Weights of a small transformer language model: RMSNorm before each block, no biases in attention or MLP.
MLP neurons of a small language model. Each row is named by its layer, matrix (gate and up: input weights; down: output weights) and neuron, and shows model dimensions 0-159. Each number is 500 + 25 x the weight over its row's rms, rounded and kept within 0 to 999. Numbers have three digits each. A neuron's up and down rows have the sign that makes its largest values positive.
After each neuron's rows, "fires after" lists the tokens most often just before its 100 highest values on Wikipedia text that the model never trained on. A number after a token or word is its count.

L3.gate202:468469484503508508491522489478490492537551464527487492512489479522516506482509443527476482525453489500499477466522526488521527502505494525481481500456509474451499497543512537472487541529473478509561528527511487504485524461508530460500521509502468508482540497479517505504484492512481518461447521509497500472522487486430491497460507514505453481496478463507536493508477460544515495530507465473463527537506532528501477480510501508496504461529482539511492524478504540510518526456451496
L3.up202:498527489494480482534486541504509510458520513452539464474514526429515470533481480477503486530538488474545468536499495494501499510511472452501532512478519528530502487472488554495553438491520466514487456460457519488493510499486485517501479535534504505566492479499502542514518530501521507466478513499463522519525482481533505442532500532503520497499455499480512491496510510489512500479510511494505507467479472495490523509509531478482514473504506491506501512443472563500510528518498514
L3.down202:527577515517492497514514462539490479523515530511505491477548551452525490483529537528499511534515514513475503498475498492496512501475477487534531522452519490487497519498481511506475517454521556471513507490453508493487518479512477500557524473538470513494507473525493470520455504501492504496469504536495530511522547484472494458469488517447490500527487496504480537518525481472524477483496470541497490450493445496543505472478522505482505516478518520523502538496527534533471522503473512
fires after: " c" 23, " C" 12, " con" 9, " cons" 7, " g" 6, " G" 6

L3.gate401:450522517496463543485524501501515500524516485539487521501503451492546483460512491493490554449538545477482450503498501522521505510487501552486511528517506500512523498525512488515491472505507539516474527522485495460482522502553496464481544526553454525518515534462474472480522462517485510505473500527460521473523480536475491470450500471508495552475504466502496511471469495481519518491469558519493494498499488487497471521521494499473484524512506494506538508525512493510533481524448477
L3.up401:507547513509465453513442498521466484484528477522531508545498481508482487519493465506499521464504460497513521505468481482453524485486474466520505518492473489484517520561499509484496511508527504489450491493493493492518464462480502461490546504483470472508514509502489507482483537508474487463487518504509513458568506517502503484443488501516507468472516500496525470484534512465505472537493484542471460521500447508519534494486481493435453470476527497513484479500462520494523538533468501
L3.down401:529523479504502500491519496484480477537456477482494577501477512525531497497521490497540501487511494556447526473451499525508514455511502462491507482491535514463485533490480462456483487509537491475498519504526495520508467480484487510511491480494503524516524469464538513529516499513539498469469517480487470540492497532509529476509507502479550517477451492520488558469480511447465496472496518479544535474493537492487482476507474478500533484543503473548530487473483488540503502478499519
fires after: " C" 25, " s" 17, " H" 10, " c" 8, " S" 6, "H" 5

L3.gate234:470485480500489487508503505512481518505466481520567485449477493486497470484493504488470518512530553498539490518475487493466482529493499479518472523495497481509546500513527470493492481496508503500525524514500491528532509453501503510497520520473486454501516521431523497486490484491545533495516467515540533442521507468508518515472483518472512516451505476463507524452487497535519458479534489512456471510494508547481563492510484540459459482512542507547533497513524493525538486514483508
L3.up234:489509502463500472484490500527521482495508486528504473480516491463498517505484486450509483481482484462517545497491536489514480463495451519525519496552510450574436483503456515463502528468486544511517493533546485518494519480475455478508530482492459490499520500493486478475514487485511454501485539484474516543479499438471507511526483501519492521510516518456498509465520499512492496476485507546480498504534475465500472479501512485462493481505538483532518495513511464510493472570489485
L3.down234:495542463527483525499487488531515492494478503505521515486501490529506480513500512556468518498468511529533477479483504496526526498491468470496469483515492520520523484476473503510469471504484462504520487498471499492525489470523476527502518520492536533492496522479482500487472470469523525469534464514510550456431487460540528450487540526505489497481505475513468513512507523518489484473512518499478471505486522529481468483480465530556461516519438459497457445475495478498442477484463482
fires after: " h" 36, " H" 14, " S" 13, "ic" 8, " C" 6, " c" 6

L5.gate92:494528512497510465464489513508482505496443517519522505479465515527461505509535497489504515451504506478458487506525503537499540523525472498528524510494509543477503447498473508472485449482518481469529531538471482518545499494505485492509462531484493461510467513520486495526507483489566489497500563504530496513481498489505530458502499506532484480495538498497543444527525531463494473497515479457511568486482520517473495495462475497547489498511493507501470510514537462529487513488487449
L5.up92:495502502535524484484483539466458504461490538468539516465500471522463442498490522441482494474465481504493480508488517452513520501528470480529513490496511503470528464478493515507516416480464467446472481480492527532481490563467512500513485479489490480497445483534474550510515510506528480475485550514491524507512503497515502499484490500515519498492498444509512487481509487497511489485461518466488520488490510522472452474497515508466506497529509465484471518546476459518502520486513483
L5.down92:457527484495456460461505540510520521480526545515481525491484538487492500552520502492460486516451547523483490455552529503501526549502531498500501564523484478518442485506472494471482458540485436503474511488535508515500524524509491521503451514531562467528523505504465517479531540486487526473515513463484513516466520543487515517493504493492486510549539480500508504495492539478516470506498509515513533519503483509519502496490481526474503495513489493490498497470479469475505500503506476
fires after: " " 37, " inv" 12, " ex" 9, "v" 8, " A" 5, " dec" 4

L3.gate346:464541509470445476500501479546512563498492475486506511515521479501489509503492538492525479531493522495492547511508494572506549538472546459496497520501492491495530517499533520529490486535516520534571512480496515508538506516448505472523467497544516457481508501503480476540511503506486495524489519453479488502514498524524460447511472480502500522508498481485498497510506520506470492449542495522455490497522515511500508492521516503505508474502489460522510474464493452490435477504524508
L3.up346:499492482503444532491513528452462534525522511494474505458468514509497517502513505495496529524497502526488490499490495511509461530469516505483532470489465575490515479498522495506489485491503500525498516534506511495516557489500473477468540546486496520488512464470501514499513475503508483506506439505513513483430481512528567522529488539506499525491543502500463539478545520490492469533503497531451499490489503506498456541548501492496519501530488512515506481465494442549495458481521485
L3.down346:557482507482507512522483524535513493539524549493463533533511503484515530496483505484485495541459507464492511473512500505503539476584464473506486517489511483492527484517527521473499454576540437466511512501499488504477521502496537455486497481510455488473489530498519500497497468503466489496471530499497502520484501506522521517509538523501484469482464537550492501542512474491498479507510516521546525525540508468514520498503505498538516530503505506499467482494534513523431506493480503
fires after: " A" 25, "M" 11, " J" 10, "al" 8, " M" 7, " K" 6

L3.gate168:473529492500486515494516518468476503483513511507522501543516423517470470508495557500504441481548501468466558472457511493479507467461463508483500538444498524496514494479528494509529470504488512515538528486452504500507512447474486497525528509498441516536533532474479501498499519508500505509474487512532512484508474499502521520503483467518506513479527468521475500503493479516539478479515550474513473501490479529484502494458525530486465535553450521525485484533497528511481511494488495
L3.up168:482515510531496518479519518473489499507503513500503466547525437532495485490447528522486473489528467464460538486442534509511515500459514516477501538471497499483501492472536469499503473491510499489541534464497482506498505487491489487524513498526463494532511544506461479490524468454458484488528475517489490494479466466529529496513462476508485515509567476497454491491520484543505482486467553487534491474506456496483526521491477536484457512518459514491453509493491536518488479538480515
L3.down168:540479550488457497485501506501522470542491543501541513514528477533500519482505501525465475505501504522504529518472526517516501451487503533521497500477461482441491505465491510482510513499444516492476506525543471493510465486517468523538488473490506563496519484499486482508492484491471455481531501487516490516505502502521507511550493430516458518548524506499518506494466518488511470525471551546487511516459451519536486518478476505460495529516495498499499540492501457535452526498490508
fires after: " c" 22, " M" 13, " S" 11, " e" 11, " C" 8, " ch" 6

L5.gate25:492502463487506461469478480478477464543526549502518506492464513527514490515492492465539482503520490497523477500499477473483493535492515452457452518474470521503503538510481509519491521514498525520528504510521480509502504531506543487487499517505456514418493469448498544508465537501487483535522511500488505463496519505471508476467461527492460505495520495495505474476519545501469428493511543513518509498505513502487468523511495481474534489498535519524488524444508446490490513502543544
L5.up25:516485488522489503499495524487505491451513565476533517477544490516533530509519523513487496463488459471456534508500470552509499508490495480449460514512522490518506519534476534501484499460511474526526510483516500494510481511504513514442501515524470534445542502442471505495499506518511474501509510511460491504487496495445526499478478526540504506506484518463523507523499503502524501519448565527454451475504492493487441485502502467489528537534499540515474489475483469511521504537497504
L5.down25:537500492538504479556535508511482493513498459522488561501466505465512543511474556492497487491525492488535541491484487507470503482487510534467513488487492536479480446492489513482542513507516444532540542563498505487477520497526524525502517485500479489536511543469499488561524496519492510510481468507463510505527496527499498509544513494528497523506500481467527534486519529524497537481502501516512504491494491492529465513509502534458549508512525522553555515473509519516504513483450493
fires after: " A" 17, " J" 10, " H" 9, " G" 8, "y" 8, "al" 7

L9.gate362:528496531509492479466450501515489523502486511505490514515516492483513522488508491493510505507488500480515529476522465547498505511469489493499524530522493495479492480500489493552480523480529467490476498525485455537500486521495460456509463520513558481495536463513525470475518422502561523449514536512526524521558470504503525512470487512486511525528481492469493455493479517477511517510507501514554499537474530531488499481489455472530533530487465461521466470525535484549473507520501511
L9.up362:490526511469536518488500502449498530463479514537540493473525546483486547485515494493534484492466494533516501465500495451497523486495450475545469506517407509447516484483481467500499522467480493519490496506500511521477521457487526469509531508497482448518506492500515534478508532501497482534526471505501472506522453496497496508491493519514438482483489493487497467475485501468471491531475474509511512499482496509542492471470437518532513469528501467533536527507501510542472502513507483
L9.down362:511494506530490458491482499536514516478540499466507527491510443440490487502474532534470508508521517450520491481474495506502508556538493511522509484485511483495488484478504485468524478489493483499478501529527473487488540505486511512524484500503519457497516495512539532518547494561488430510519497451538550489510516495485522516470510545461466516557482487534484524527484524500536493529505458499514441488524463480466499492473483507512497524548475518519498494509492456518497471483476495
fires after: " ex" 16, " de" 13, " inv" 12, " pro" 9, "ele" 7, " V" 7

L5.gate111:438480500499481460480525494536457512491475516494493487505476510522518491499515526490493466470475496504495502497492521500493547517506521559475481510452460529492545510481537478489466511550517458486542518529501471512495483480464527485495508499518476529497541540506482479480496485467479513493503565475510502505520515497444513474491499467529540493527531489527506465499501514525499431502530471508442489492537457460457512466492511496471488502470488476503531484492479551496510509476508520
L5.up111:470548466473471524492487472560454513489489462484506500525514500496447476489505544509497492437495529492478470530489503510512531461469503522528490537498461469481518526483486473488489481534478487481467457479481498518450508471481495487524492520524490513482510507524489510532464496540453491500506520475459501474532510545458520501461493469469495487528474510515471509527483513479457445462495470487515518530499459494511535482452505524499500471482465498487483503516510483492521473537486534
L5.down111:456533520536531501503495472498512499451510561508527521511494500522496543497512460470495519456472485540480500519478538470477505532508474483527481445511472480529475487483482466501500507547493495474498506500513486503521535472531471504514499476517505469496491486513479452514512517491518481524553512515521508551551524531505518533479508472473505458525514482497479525505476507471447467534512505521503551493431504476482528477511506474512493493486466436477492486506504526479536517492470486
fires after: " S" 19, " C" 10, "S" 7, "s" 7, "y" 7, "P" 5

L5.gate119:487467504525475551507476548498483501485447488489511520515504486524508523504468458479520496528451455523512442490493486529480486550510505468489504518491507463555553498494484507535472519527537531484482487499533488542503547524504528484464511517511511472504482505474504512485481448496529536495534490422529499503524497545475474514502524517486489484530483454481497500494516499523527470469473506467481534473468532507481507505472518494500454496483487472495531515487490531539504511484474488
L5.up119:494541508492497547548438510483520518502493507517522479527489500488455487492486539517514472483501451527513495498507456450559491524484474477490501502485501512501506490523517533453463481498490522525519491514529477504503488491515482497507527545526465493508466528518497469481513494519515477525529488524478496525516487520467502505536486465480484552480503463571464484512493472525530578472512546477484520511513524512446502512468473492526496535482494479493522530480504506528486531535473484
L5.down119:475540495539525502505480466484534435529539508528493466536439512515451501487488489511525459490522552506502476466528526440495490533523522546510503524487473484550490495510537521526526476489511508476521454520484515521524493477505477528532464488482488531523504503508543518539495532499469515454469469511501545484529501479507497509482487490519505515507458534490500518508522506504472477478508534519536496496452517469498488523505491538538521506535478473489478503468462484492508464483507501
fires after: " P" 14, " res" 14, "at" 12, " w" 6, " W" 6, "ens" 5

L3.gate388:485522540457499541501556492468472505514484469464512492553494492489515493492498437488475491508522508517486470538469496480525530479497500482474518485476491541446501481472525504502524523465487478510479485497513469440502510540486534518503496505477478494496496514509430491495529459472527528480486511502475467553488477523456498507466507509505508493485477444533499495532486512484558490525492523524472470519500516488524494513534522485473494438469533522495499496485514523557485503502472476
L3.up388:440508514493483500527513509531482473456529446507506515500518473515548480506552512487498475524464514543486464518534465496455500482514513520516532483468481485505500485511480515492528508482492496475528542513509517487487536500495515496523467522493495495506544511532473459524460479487479507502452490510518498533503497519484557476500505486531499512495515498476534549493462504479454464497496497522528451497511505451496499528545537532465450483518481550505504546502499508503533520511440495
L3.down388:487532519493447512501527486504492505470521539501449521504489510493516518498510495466510505511530464497526469509469476492500524507481490465514500492533507506480496513502514538508556457512511485485491487476497511475501462486489504533524478477497524491438488525507505550485505520461471504517506461496476520525529496494502458546541516434512486564494507520436492527472501469481481526500507489530533547483526534497488493501503441539516485536488493469526483540470536515483476454494470533
fires after: " Gr" 24, " Ar" 19, " who" 7, " c" 7, " ar" 7, " C" 6

L5.gate274:494530485482503526468517519465521499514536475461526501518492533506487514500508471506522514567525477500430509509506456533495520498483568473506540508542490456518517500508534505483509472511486457520491494504508513556517544506515458543539505470490519483525513534493521521460507527451548497481489483484507510507513499498511500512515488494496470435532455436511476496477520507475494531527493514484492508500529481475501456515490499453458501470501513525503477486511507534492535495503473498
L5.up274:519457504515442472490510500506512534488494511522522482509481471476479530430512514486517523507508504494484516508506462516551481474522466483535492477509514529499532484538518507527532489544497559475508503552463471466484514463495504484528481526524467494503519535503542513517506481527459481504570520457495489536511488520509494500499477477516521489465484483499523514510515543518499518481533491485465520478506509524532501515465473491511488498489539479502563503471447515512533532536529474
L5.down274:496557548513515501480520474514493491547469470549511531507538503523500534548484519495452545527492506481487492535529535512479531519490520464498507495503505487470505552523498501460520503518491518477519499487546503505496524527494461485460482482480536541546489483492509503492451582499505499522484513524525496455484540530510471536516504487523500481539499486506456511500552483481492495527485499536495450474509525488484495477492525483514522524511513466483524520541510496487531517531483515
fires after: " w" 17, " W" 17, "ed" 9, " Sw" 6, "inn" 6